Part of a small language model's weights.
Size: 13 layers, 3 heads of 64, vocabulary 16320, 8.9M parameters.
Training: a variant of Muon for these matrices, 243M tokens, 14832 steps.
MLP neurons of a small language model. Each row is named by its layer, matrix (down: output weights) and neuron, and shows model dimensions 16-143. Each number is 128 + 32 x the weight over its row's rms, rounded and kept within 0 to 255. Numbers have three digits each. A neuron's up and down rows have the sign that makes its largest values positive.
A block is one neuron, or neurons of one layer that tend to fire together. Before each block is what it responds to, as a language model described it from the Wikipedia text at the highest values.

Description: Slot before destination name. Separator or preposition just before a team, club, place or body name, e.g. infobox career colons, table pipes after ranks, joined, at, to.
L7.down21:105113129160143146093086118161077123041084102136111181136081087102093115097112193168166134116113150148108147161082104123138160136137102107146131154153152166106152165161110133123159130183135107127158071124163179170255155133158106102125105134077087073152100117111106160142114166129073180142116106130154152134136092142113144088092082114150147160090111158132109105117083161201091103088069
L7.down57:176108094136182077173097128108145171112138177158165024096151102125121131153170157127147094109080131107160141147082190099094107093162171082152139128071113094087118112153119136117158071151111120120116074161168128156170118086106197129121158133090176123106174126109120121073180109125101182135142174138113105184130091136133116104082139149107142174141076137146107110144119119140036176127166
L7.down102:108190146175126119137109132146105094105113140122143130139085135128100107163113094116128079103126150077155119131122128070161116157148129230126176125110106107112102139111112096142151095103116117109140100175138126113171090113110086103079119137156061109086137145127116092135147090077145133143098187102098149036197166131087150106115100124139076164185123128165091129038154144062138186107090
L7.down160:107100126138137162150137182130095139140135127199098148177128100096145130145118152160102112135146149137099174125160166108099155025139105141120125106082105191112133119152093151141107161106080134129090136082085100129136135097163119134136079140126142156138137163071075124122159127161129113133111089094170149058136160103119163089050116124143167186070175130111134114169160161124158105148071
L7.down174:132096075086100124212076138092116148116098139147090125127101144139170151149063125077095105096142129156107050146141149154106159117110173101073141152139136096155123091157150112163208120122117149129169182172088156124141093202132148104115112113137096117114126129151114121091149135114115255149052168099137144255103146145128118128149147129065133168183123185146115134094114188134118164156152
L7.down183:107136162105128138100154133116195094158154134135174101087154126109191142113146184127171220177141067173094197116096144136133134131171125064152101119147132131116175151094175095154111128109151125106113092116107150149099132146155115129130118193136117147204069155127163123147159105131200177116047146112116140151212119140110092159101174129131127144080084174158085150119106124120168122092103
L7.down276:152117086168118089144097097129129154212130115080141128168178110133166150196157048140161164106157156088150134156129152116095123149105099209171161118181088160117115113090097114080135175169144112134111099140156065060157098118150105131166154114126106112144127142118067100175146119096153118127074135170132179144141096114092150144137166192060171087148100131183094107198100122159110159133206
L7.down296:126129115154084162090091150153159091100122148085131147139132102164128073127152125137132146096138126128157131112103071113106102138073100057089084158126107123159145127152120143113173141074106163124154093123091046131115125124123085133115110108118151111146171165153158091159138196080146096153158141130134148094168181105075104132088109077073111182048148139097130157134087195134137149088133
L7.down298:128124136166092167172071119124088153135211143128137148120095112141080100065140098118139084133173143172134070127138169102104109090113115194138084136134086119158169093104173090154141110150193082108111078126170106128132125115069089178130150166151140108157136155139127115136152143178145162164110128119072090152086107143130121082120158202095142164159159106126110114136141162192133168020106
L7.down319:079147104091143111179087149067149124110140132143073117144182112113117108141119184121138134160178121135117155150153142114123061082120167083067091084115133089099120117058139131127116148147143052095115142132106078127143158126177144086186132084141089136136150116078168147094107145155121206144075164105138142181116150155083134158115158090055079088125082147087148091096101190131112110155126
L7.down378:119116100105155091196132169156086168110152118090180111149066071077106102156151096126083149141152116089198106115088142101102110119142116122151086111131080122138115127148137109197168098168143172106124144135126080079168130084125157179138139136088125165121156190106121133120126152139246171091173148135161114165075097114176124160193093073128193142133199112145096129071117146110155156138152
L7.down384:113136138160190129175109178141136150156168143114148104163124127156116157105118110109105112140107121082097101108139068137169155208129143177164163122137133120162098069102136107105192159126201079137139070093107162108117130084105173099148114153157141120095168127118081142141133168159161133073071105158138119170114157162106105138043077175032128077129149092111134150107145173134039150182128
L7.down397:154146121136121119113162091151119113177150132154145107130125148165176077134167205184122134119096149114088141088123127106135083091084084152108125120156195128127093127151076125109141128119137148193166093072120142154125117136132161100139124095189111131090105120172126137121122149178110180099103155099115127132100078200149201110091154106189115114100145083103130113108149155141121129089054
L7.down400:107118119064175139172128130158117183138142089107101153134151100156139142092151149124146152116172128093175092111185137118076138052145126086080131142117137118092115099131123147163118134175097066189081129137131130103134135095082147069138189096116153160086077166099160139147127116126143172138162092075116138196120163099151147114127100138066083057148167101118139141145161182159161163123091
L7.down444:117162172139168097134110100098151183117102135103133132104144194106137134126152108079172141120166145103200123125171157105139148121106136109133117126124097102056100187090179190154096095135119126117137104104122109119131101144181113087112094158160109112072153124219149117168133106159099079131090092120091156129065128123092179136107127157104081157160178136131181102116145141140109145168108
L7.down499:152126135149111128177111110099098177142152150079117181101105132101106179120081073130117177100117140121085179110134179119132153139156202111144070168051120176158174096159137145129125159135158107124094129101135076063095116142116153163103136128201132162081176135153126141157140138168136220124080105105124150112085178168193030096152112137083114100149108122119184116183124103127110177120127

Description: Re-mention of the article's subject. Head nouns after "the" (episode, building, album, song, team) or final pieces of repeated names (Rind, Parks), referring back to the article's subject.
L8.down241:107123170088121144100120127127112145119094072099114183125156084147112155154136084140113131148120104176058148112175118122105147129115120161091102104129081157128127143094070164092106148110170141143163117145139144158123155132091104130118086140117087127151173126120138122186119072119118035159128121135140067055154109099139155122150154143240149141080110098139036219137090108131194118101140

Description: List separators after nouns. Commas, "and", "&" or "of" right after a noun (often plural -s) inside a list of items, as in packages, / offices, / Sports and.
L8.down69:148151117104194128114138080153142096137107123160170136166132089133116118132142169147120110140169133057127138110142132181109086168127105125101078158147144147119130092220151135101152155170122042121105135169116108113078128090139160167160155142155130192014121093127164115099166069082143148166041115138104131119160144097092118127129200085165185107095153138140082127059106102124143116162124

Description: Predicate-opening verbs. Finite verbs or auxiliaries that begin a predicate right after its subject or relative pronoun, such as would, was, also, had, in factual prose.
L8.down264:169164095106110093128155085117130199201107154142115133168134096117136138144050047160124108211083149130122156183104115097101084132118069057122126138179139118121083168104125068112153147149159149107119126128162140137137122116142125107072124111091111106099088111158171133188178128159090099130100108133132127178137103153106112157121047158111104145165109144089142187158145018130154096184109

Description: Adverb modifiers before verbs. Adverbs, usually -ly suffix pieces or words like also, only, initially, set before a verb or adjective, as in famous|ly, sole|ly, strateg|ically.
L5.down60:099150139159111142153149136119087150120105115100110159159086186192114124140096151074105168149119147163141100141089106151075090168110134152115073123074109151094111186115027127086082153157105115165155161143148068141148174161129142158133091142151123086120100132114204146176089120179196121078079067095180083087119124138131073128118189163126114159169125137100121160108069110172172090151179
L5.down308:172126124085176120113154102136061167153114180094168170164091121131150147101174107089122098084116058125084128082142103121139103125096112125144093129129150127096105076135106136119173121123140114125143121165218132141086123135160089097141117050132078143100124088123123129135057100153159187131156083169169143151124124138164179105158227054121138150144110108104106117128145081088134104128183
L5.down432:084161183114167159180144175156118104126115163151076095082190151162139146153125125118161134086112159092150100088129109142130130142165150127159110134119177201110134110075114093102115152133115152147158126168102084173138121151120190176092174120105158175105161054106167154102156101151163157211080154107098149124136095177071137172130096121119127124121154128195107135049094114146129182160156
L5.down435:086151112145154113072120129138080148133148087104133083081190095196119166171136141125091149121103143193108140125061093132133106138159084168163110131144103139167130071118182102110101132174137148121100128088094153118078153201094165063074165176142116149126096115149160109147079162143222145088117140133104072136112125176105121143078172153097129123128175124156167093141128103126158186097120

Description: Final piece of names. Final word-piece that completes a multi-token proper name or title, often followed by a table bar or "and", e.g. Fox K-ids, Enterpr-ises, White-head.
L5.down255:161083128121122133177126130073069139077111132137120105124080098083093100127134165152125135163208104122136129177099168096173107161167129126101148094124056143143145126125113109149165124123136090098124125110145042149129102112100126107117080079121136118179131102164100104163134090123116131207100133126098084106104166104143117137098117073047150096129120141118063142063113145108130139083159
L5.down268:126113108025124112146140109121124169036135119124150159171166134111112135178103095099156159153108133082137124113144144137148040113100147157140162111153101128113134118136063162130148135124131105147187113159143089144144158128103138095130116111109115154130154114110035162140113084051115085117172122136139098134102096154109097151124096101046147088122062136113097137084052067123134114127154
L5.down286:179083051139107142127148133087100159148154148052148171130124104128106125125117098108121143096157113135092072139117212111100117121145175154096171139198134157106109161144175117163187173139174090125111121095115082107131083132146148151162093091123101106105124129092087080144146154101123226073126089156182105143135144148106071151152200133031120152178086143107083147154093112130126129104171
L5.down422:183137131116074076153131092114134119118166069160128168168161142158073092128150133164125090114119145156140167156094133172124103147121158125116185107162107141144204116101128135069054107126163133129142076134171103108108147125124138202192148122151086166230128122088124169130157109161115197078138123158205078066055103143182125130139171105088108118105144136148128154107087129110126086097124

Description: Conjunctions inside names. Connectors such as and, &, / or "of the" joining two parts of a proper name or pair, as in Kantor & Sysoev, Cowboys and Angels, Midlands/South.
L5.down93:194089082116140142092149155171139125187127169145101096132085106115119147097111134128115119125191115211114072146206160097111171099135182153111141165123115143094076153120172101141163081148187078136152169105140158127164082090116110121093116165105162148090079159097092101102095102128140134118159108132105138157148123136159138094181140185147071142163141122150123149116131128106101134086152
L5.down96:180144123159100084079155148076154138131138104086129174168115063082080131128079121176088105126149154075165103171079148169216126158074146144133143126119195143174142148123162159162084113110149156087075141150156169100126121136113210075220137179173114161129122135130096120125151109118097114114221155152134182107160182151171116127135086082132149160175150144120129153147130109164139167103089
L5.down284:103110168102112136133151132132094144162121155187143145101072078070123109099148143128078103103109111146141156222096155145137100150135137126154143129076117075064125140151173124136137118159141108123139116110102148141127105150112133153111171146124113177031128119133056077139197161145100157132100140152128060113117092152145193120189123153138130146116153075209160139118113084149135174145184
L5.down318:125124132096100141149142167133160116131116066115173156105069126113135109126062115115099177129121112138128066038118133140186122116125090137132128134160159129096134149163142154136133138131157121039174164099163120138156146197147146133130135124127117098143150130098113128153134120152163119134218149168249109101138080123147085145151156095113128166122142124149201156138126160117121084058072

Description: Pre-verb infinitive and auxiliaries. Tokens right before a main verb, mostly infinitival "to" after verbs or nouns like decided, trying, aims, intention, plus modals/auxiliaries (can, had, may) and "also".
L7.down34:149123159113157115148079151136104157086139109133090097152169167091127142166161153175152142159070082126117126036105142144128115110107136043087151059134142143145125210135153160173094149156111129098132142090134098125129074124172092081127113114161089069135156110134108191133182161146105132106142118095117086078061140114135146135093109116070156087102130144131182133148110096168144074183110
L7.down43:142105079124136185111126174120128120154126160183111137064143088149148126148120113104120164107114156103140152134138112101178098168076102145119156190114141205157138095067137142111133088131072117136144157085159163101105119126133141108135120120125155136130199071133128149074113166142182228172003140201152149174111110105093155138101111104087132095115230084171109144173119133164162094177162
L7.down60:154132089178137125128096104173115144164133111110178123113106073085142108136184122173164141151154129151097099156148159138165133153167105126134137151106098155178106106157197110149154155151166115146125075121141138114099142149089131126097142122114092190105143126129082117036152130172136219146092091210081136156125094133112108158185080119152202071126135059164104068088188133131108136093069
L7.down225:117099086148189093113126151183144188137105170155123119147152086156174131132150076137145137094160110102150177146138135130138104093161148141148084135137128190139116093097093069116215151143119164137124144101136137141108169140132128135150148170097158176101198076144133084165161138187154002152091098044161137128159114170152182142162121118138096131134102109108127155137137152139164153135144
L7.down231:167079098183086141132134114132067169146106149136121109194107053115148150128137135164133111140144187147061092147132124153127139157135132074137085127118131165096080144141083171151210180155113098163087162118114115075073105121114151180155129125132137130076123119144184111150171095113161044091032150120104162085091138157097146099131102140060105181110164095150134150117111072092144097148172
L7.down285:144122143104092066141152102132137148201097091131183075156096089097120111071126146134143083119132097131128100119095111144118150118176098179097125142049117101141134142116154167118080129153150135161171146096187103087038156131106085130176125116199127096118158095155188130144176140138167115128095128094153154117189161179166075135131113110152137200124078074168144141135113100118155171146129
L7.down304:135099173175105091140171100186130116156115119136039095187148088100150119118123074110154116134122113119123138164111084113181143154093124139143133129177158094158098104124170120152090128110134139134159092128121189089148143101143128103150172154076159180101118185168132110126084109171114140111206177143105126140095096107107163155115081146124163127091085117189207120112147164089118140094120
L7.down323:137120136137048137130110119120090173123112118148159161117090140147131194104145111129083077088120105118120067105092144113066114146171107106183021134130090104101087159142135124120146111135091133113106098086150067086119068120106145148081147087188125157094077107151123131166084122113140068125051154138117119179150118150109103155164160115142018132155114133126096111178142105100177125130179
L7.down422:151182148126158115176125073103152156119116113141076116176170179109126091214133095143091099116182145148138132103162106143144113126147130152162114144103062131109104133158135124119140129157139195185100083149196121149149096149098101157089117139186178118143122145133184188142135142093154085190108114102162091151182121123104094088141196167099074104134133138136154164184129122174156134195167
L7.down439:145134107166145099146139172078104168150150151049161161098124124118128119183129127100073136048092172133163108181112193137093131120119103101079141136176084118152094100138134115086106184118107073106112097157161099089087163112176110088113127149140181146096153139099161109107110094080084169122040133144142123158135170070097131105126087126123148174141184162182091162142141183087141161151133
L7.down441:138115130111115150129120101130097176098130201106099185103140126139146175200108093116106098142147097101107093111123164156100165130110135090123126115101160083090165173178171139101129117114132153110178118097097128138081105123144115151080119072122158104069131163149136140112145063102107035095146142154137175088134201077093149100158111150119081146132037117118117191144133142063148127076089
L7.down458:150141140173152192101146172109089115122111089136120139104126128125119121120110123143098105150106151083107123093173143095177139078100119145201154131121153142117146062110177162209155157096084159080148090135103178164100123094189174122151085033068069121131178118151088129121181136108157177128061091189112134133113167161119094134127114077146115128114136119094162135130125088126108054155085
L7.down462:117136117154147110122110111121143157129133134141108108125133147137092104158064137122120107116139073120129173195112098136134088164104116107106114132138115122137092162173151151164090215119121162096188084144183130096142081146121134121093129129191115142094216145179143200153181147122158057163010080085160116080126138183123083117097096164102061128126142161171085126134157128057079125166135
L7.down471:177087100142144141166137171136118102092164138145127145163127099113117142153189060186122169145168108041107156115135138171103134168131135187108069138156148102177125179147125161142125137156168121119080064107145136134117087151037072160109102138141140151133116102153113176100142115122103160108077108164175129152078125128109107107129172191061159138116131088181113105165109058095129074139152
L7.down491:129077117159148052166093142140148112140091137133101161167073138153141058168129134138098142107143151123177125149047125109098129097179153098111090116182105114127136165083102099163127096128065090153132117129154155117121126104140149096138111175176126172136130109139155149121114115167164097150101127151156116208093153208127173124148101114143253158122132138130080104094161140112113134104096
L7.down507:071155118138146110109170116116070121163129123068087181159133176155178141123111194095143157115123159133124120113158086163106144140149132076091140144113125110141142115141077159121093196154148131153149114095131144158130152135120105161121138081151172142210115112211124136120119137127087074180115088132165110157137127107105173155162175163086139120190105179154084124172119143171156098173122

Description: Comma after multi-token noun. Commas fused to the last piece of a noun split into several tokens, often a plural or place name: polit-ics, Argent-ina, festival-s.
L7.down5:174145144190171070142104141116113093159124129107110093129132078117068130128144148164083089132105109208077180082177135110116104131123141166174079131066114202129118130127098134085109133151124111196125103139167198117104123148104138131131104144141144134192182117068174152160174154120152135155088164132175126120111103073049137072097058108065168122126127137109080113097116128108120187153113
L7.down25:110160126128245142176135148118099156114134165127099144175154095070084120158179112130123079157122121134199165101068114077047123112149135110157106145116122128116134171163125114117163140114161099088172205146102137129147115126072153083157117131175099127117119133172160078140048107130127160150122136114121067154120136129152123097143116156080116135163151141062112135151132142088156147186174
L7.down31:101189120166150153135185099087139098158135078115111148123111128093140170089066184101112141097174169101117143078138136109107136107092131089144106126129100137133156180108075088125105086146063127131127121107119104056181136096154091123140146112184112121115190113056160152135092106151167141158128164059091105138129143115095145134128097145121132107132164111168124122127089146126199105124137
L7.down101:102176195082138131116118134045139152156103172111103197143092115129103129158134107100090085104172140094160093168125097123082159123136111195129082111100106151093102123091077133139126169153127090139116151192093142085106103146134135093141080139127127114160137134158096163116120142147093188079071213099155097113118097114104140116170107075095083193151136125149165092139136128130141114123130
L7.down116:160154141092155133149157108108052166094106136093100068188199188099100103092177124155103105166162087097060089146160124100138083205084117128109163138094111171139094201207148117129164103138082115130152125134174098178083112102122124174151131081112097123153152135062167131174097139146121155119085121088132140132137158126137134096104133138139147127112118115079165150152064109100125077129126
L7.down180:189167109141135078116146128121116208136128111146168126102118172126071117129210110184113113113150109146162132171098126127110177152138110108088149086082115156076115158141196123065171128133108129150087143144088112141130125159154076145196097161081148138162166099194140137171158146171135149151096110082161190159094126176098157129160130112167142170115144109156117154134167112142105093108139
L7.down186:120111157065148089117129125133076109121147181160169127149124100081088136168190086110130119140133104093164173106079123126152145115132121145163127092132144166153174087154206122105152124105138117150062147086079137117058121083132129114145187118143123184142155177086139134127085082081142087124119123174105186117124156082098166139156112148084118144072174091111086089130115113139088100119112
L7.down398:141102152134132045153116123112166142103156106172100098178159101068121201130150118147083128169150104112150156126053159111143136107167218126133089131085153153144116112130144060119195161138123102096162113121137111108092120128121164180097124167102090147130148118157153144102112158152117167160071157126160095150131177148119153141170133067182149139132107098139133073100125166132146189095165
L7.down399:148112069109107173135128145135088192124191140085119076079162118122137135174095116103121202177164115100061127154126138095112067122129193150112120113128148151130122138074095163111118118135130166176153085159188172112138151124151067113157164094200100132169128141190168101097148127103142080094117128133131142092129137130114111132148129163127163131219127146139108130174089078146129168124127
L7.down419:123163145145189135122104095081133110071120157118057138130105093121143136125135132209113189135125130114151133106123152046095120118172153133112115178144166112103138148179142154131142076120135085143157210166146134153138118121145137093122045087130183097172110086102098120155138108141107179121111126051155119151138197148154154032111166071081103110151153116182110116113125051115156130133120
L7.down429:177182104125117169164144139101100111128130128112058137112154070101162159062057085147123111146167156119198131145130129126136132159109123189110149172105117102164079141079148144098180118181095151133130094118090101086157162088120092150069181126065115137144123167093121154130142150108065092119117160086132177154179195191139102119159162142205132158133175149087135135111085122108175123107183
L7.down437:154096187121178127145171142090148159128130110131143148157160082058157125118168155148121113151132155150153150141130157115099144110164143106138115093139124068124149070166095105131147089152149131104129159174113124127093121160099118118073159192167158109042094087093100126185162103187130118128034124059116116126130104129165181110138169135157120130104141136232096124147153148081097126074134
L7.down448:116185170119123170129151121128120059133119101132130132149151186150140175158129124126115199160120144159084167115168134153109129097145076161096165145120097127138124105101112090062129179111077133177171134152175145099094104147142125063105148172162135185145159076185168116173115140162092094241034119112118190101077116120172158093142065102139194132110114038120134132075112116127133163160117
L7.down463:146140117059084173132111152174115115103161174090139137130109167147113151119079107169159095103134135163084163133194107163146057095140113162106118161112094192147187157147167125089115178140126109157114148111183089137079175067141122174104087141105131089189138133154146166151113109108175107106086098168142137132112127121175083133065120127184124078149117117187098151132088072055042104142100
L7.down474:140088125105148104143118114140127138115128128184179142167090100149157180154160155165113166110173143130112163194132064160190106167170120163160200146111156093144145124174116085200105140160116107149142106124074137131121120134155083110104138085178157153145137104101190107155165062170148161117120135136117205128130113159151189196158110102099139066125139106177103107089091095126080137114133
L7.down500:136128105118112113093134150111145110137082149093115096185143156141139121167079158109116095148126157210118132162140090127119078093106094135058120188113081143092104193112137174188136079089068103112182158136152125150135161099145143085158107112099144068160154125082127156125151099118145050145116133083125149187144103101110114065107129107107101062083088166148087122133124093081090092139141

Description: Surname-ending word pieces. Final word piece completing a multi-token surname or proper name, often a sentence-starting subject, e.g. Free-man, Pear-son, Gome-z.
L7.down24:183130096151154106153121126122066128075118120101105097133144139127106130144150111151075105099176160093075151160126116138117077101138151177104151129127101141087120134161121112051191123132151149195121098179081065081153138102081163160134165068181127116090150135113174136159169138113126208108181141118143085046127086151108134074162144156072158152231106150141042137124108073124118127103178
L7.down44:129148143175144127158145164148154154176147110151125117141085056118109145152156130143099098108108159154140124114143115132111127105157056150102095102182143127155097195118141160157177047149088107129100120148182077092139187145094112118163144074128134106114175156121136163110136120204136255092125086163112127226150146134150173139142119149176091121145136109109137122086167114079105118091156
L7.down48:069132044118165135166171103118062149130151130108135120123144117124057153102117105089166141113131144114112136122120178147126118215122166165151084168070111058110119125175150098086115174191125151187141120105059162123173107115111123154118142103123158198142133115161151105176111122103106044172127157111124123171168160149113128118110121178089147116134133077087116123138183112146118114165107
L7.down71:085134100050101129087173143195112133123147110092150114119137058107123144125103136129129095114112151080177172104134117111114135160098059124072081132075137157157103128068129177068115175119179084164137106044161131135087154124152125106079202153090155104180133129186136151119084095113132152138112195152156156159093111176083120140050109114138130148069136099114186129138169147111152125083097
L7.down118:109145102113086088206130133141164104157125059129114134140119120137154135119096104140044118141128096165121143097080248097132101175138129077070074109115108144164107092148147130127175112145202129134160189116143163115106120152122140119138165108148111173097089134093144138140156131122191167122110127142173146160072143153110099060160096088142116090143159089156134130156160091098107130073147
L7.down155:144078102118154164123089172145095149098126120153140065129164113118135163135095108122188123117180119186130160060137132142150132165135069140123127180111139126130170194141206094083172082200086159097139102118127105125136117115093131140124094096113128173181152140059109113150065104136163236112101081138119104179144158066180121163138094150091159071152133135103093114115133119113120123102156
L7.down188:128113165130166166167134129062103133114117102097076146086121159081114121118129178138124131151175091170108112088115145174075129129130095127086110155130126141134056099135173109163138114127137122106173151155127125116128084122071142121113090102163136124140147113086107101140122166117166153140081138096154080109094084078117129118164207090000136100127126111159105090064091097126146133136159
L7.down228:077133126096121147076166142093101114064116101102177105138139143126102138085102154168117119117095171130130089108154082126133136145107116144079185191133145179095150121103122124091115159058120180120161072129130116128141137192167127148085122090101143114187118141165152182143137098120101227129112147080148137194096114165138197116131097129101097134103118124142153159125151171111098111152133
L7.down236:097108127142182119077165143101122148126098126055155151172130109105106114126106086108154120104131085126132174096177130120117123173138162120174101196085070126124150116125110133050136143156146125154147112087147108172106109130148150160124085121121100114121163160134079125083129128121133113143025183147136153147102170122127074105112133077142102111167087123082154164159124115118076105136100
L7.down269:079122144059117127139130152136131103102107101170111155145147126098134096193147116095110101139089134121191084134136106110113132126124096173129092162134136131127123182109089160131139143135101098079147112178141185105117127106088113100065124096125101079179138058148118114100129099073108063141239172098137065120137077175136158124136110076097165158111098134158167132116131118160144106139177
L7.down314:117153122071111227115179078091091116073126092084102085130150144165116114129144147091143133157144134148129109072118196154103111092093128102123053150069138072126168175093113136095146104132109079161168126165109136148143130129144115118151076133189111073110139168139132115170116138084157123133092173069136064149167152105161148083097194143105088126134107153137116208114062091091138122103076
L7.down332:095120116130112085195093090117048136182129086102100165127156067128094146108060126090104106097109142152118133088208160144112098118142153123167136112119100153040139128144094127116148120172134137129138147146091086115121131128121155173152108138119103165077117147138191078121101116128123182116083068148105095147148137073171108101089143110113108203123123086112148090144132096124134078144158
L7.down380:136128098122147078136142110100075138117101102152131104141112101095141113168136146168145109166113126102123127084169128148127118156109135110147138127127113166141154167139111163120144102168132141099136104067064089144131155089173160112068120093115156110120179166091094124105154148127139223161096129149137099180061126156105157117116091121049152064080130118135135118100122083088142066200149
L7.down396:085127113142130121084127113085125131076117196167131131116086133196137115112105133102158130155067098175168189118112114116091111063133106115155081129092118194119136176104092099088151113114131110142115118123175192158151155115135146122147106127182159155155138088126130154164123129119176141138162120163146108118114144118108109105160166169137121203122134135136148189084169076125148125124119
L7.down421:157114128162092112166141112084097100113090104178182176139142111163118132127104069124098132117165158165134131131156161075143114165149108151128120105144095106125092105158158174191206136113062138120098124153119089121117112175149095103029110104112153159142112120096139122052105129082073201132072117138076127145153150069131079137131125129158102139170090141121154104179133102044125159118130
L7.down495:096121154167138128085062098152143140119142117186088154120121120114173150172099137150124113117115129096135137075147155184101096170143157114142142086127112152145178150153110072141135181064035131145121176158212154130114120161147175142166152124092107149177120149098074164102140159068100105160103145087137072127139137172154126164147160175000102144092107148139183138181091073148152137119127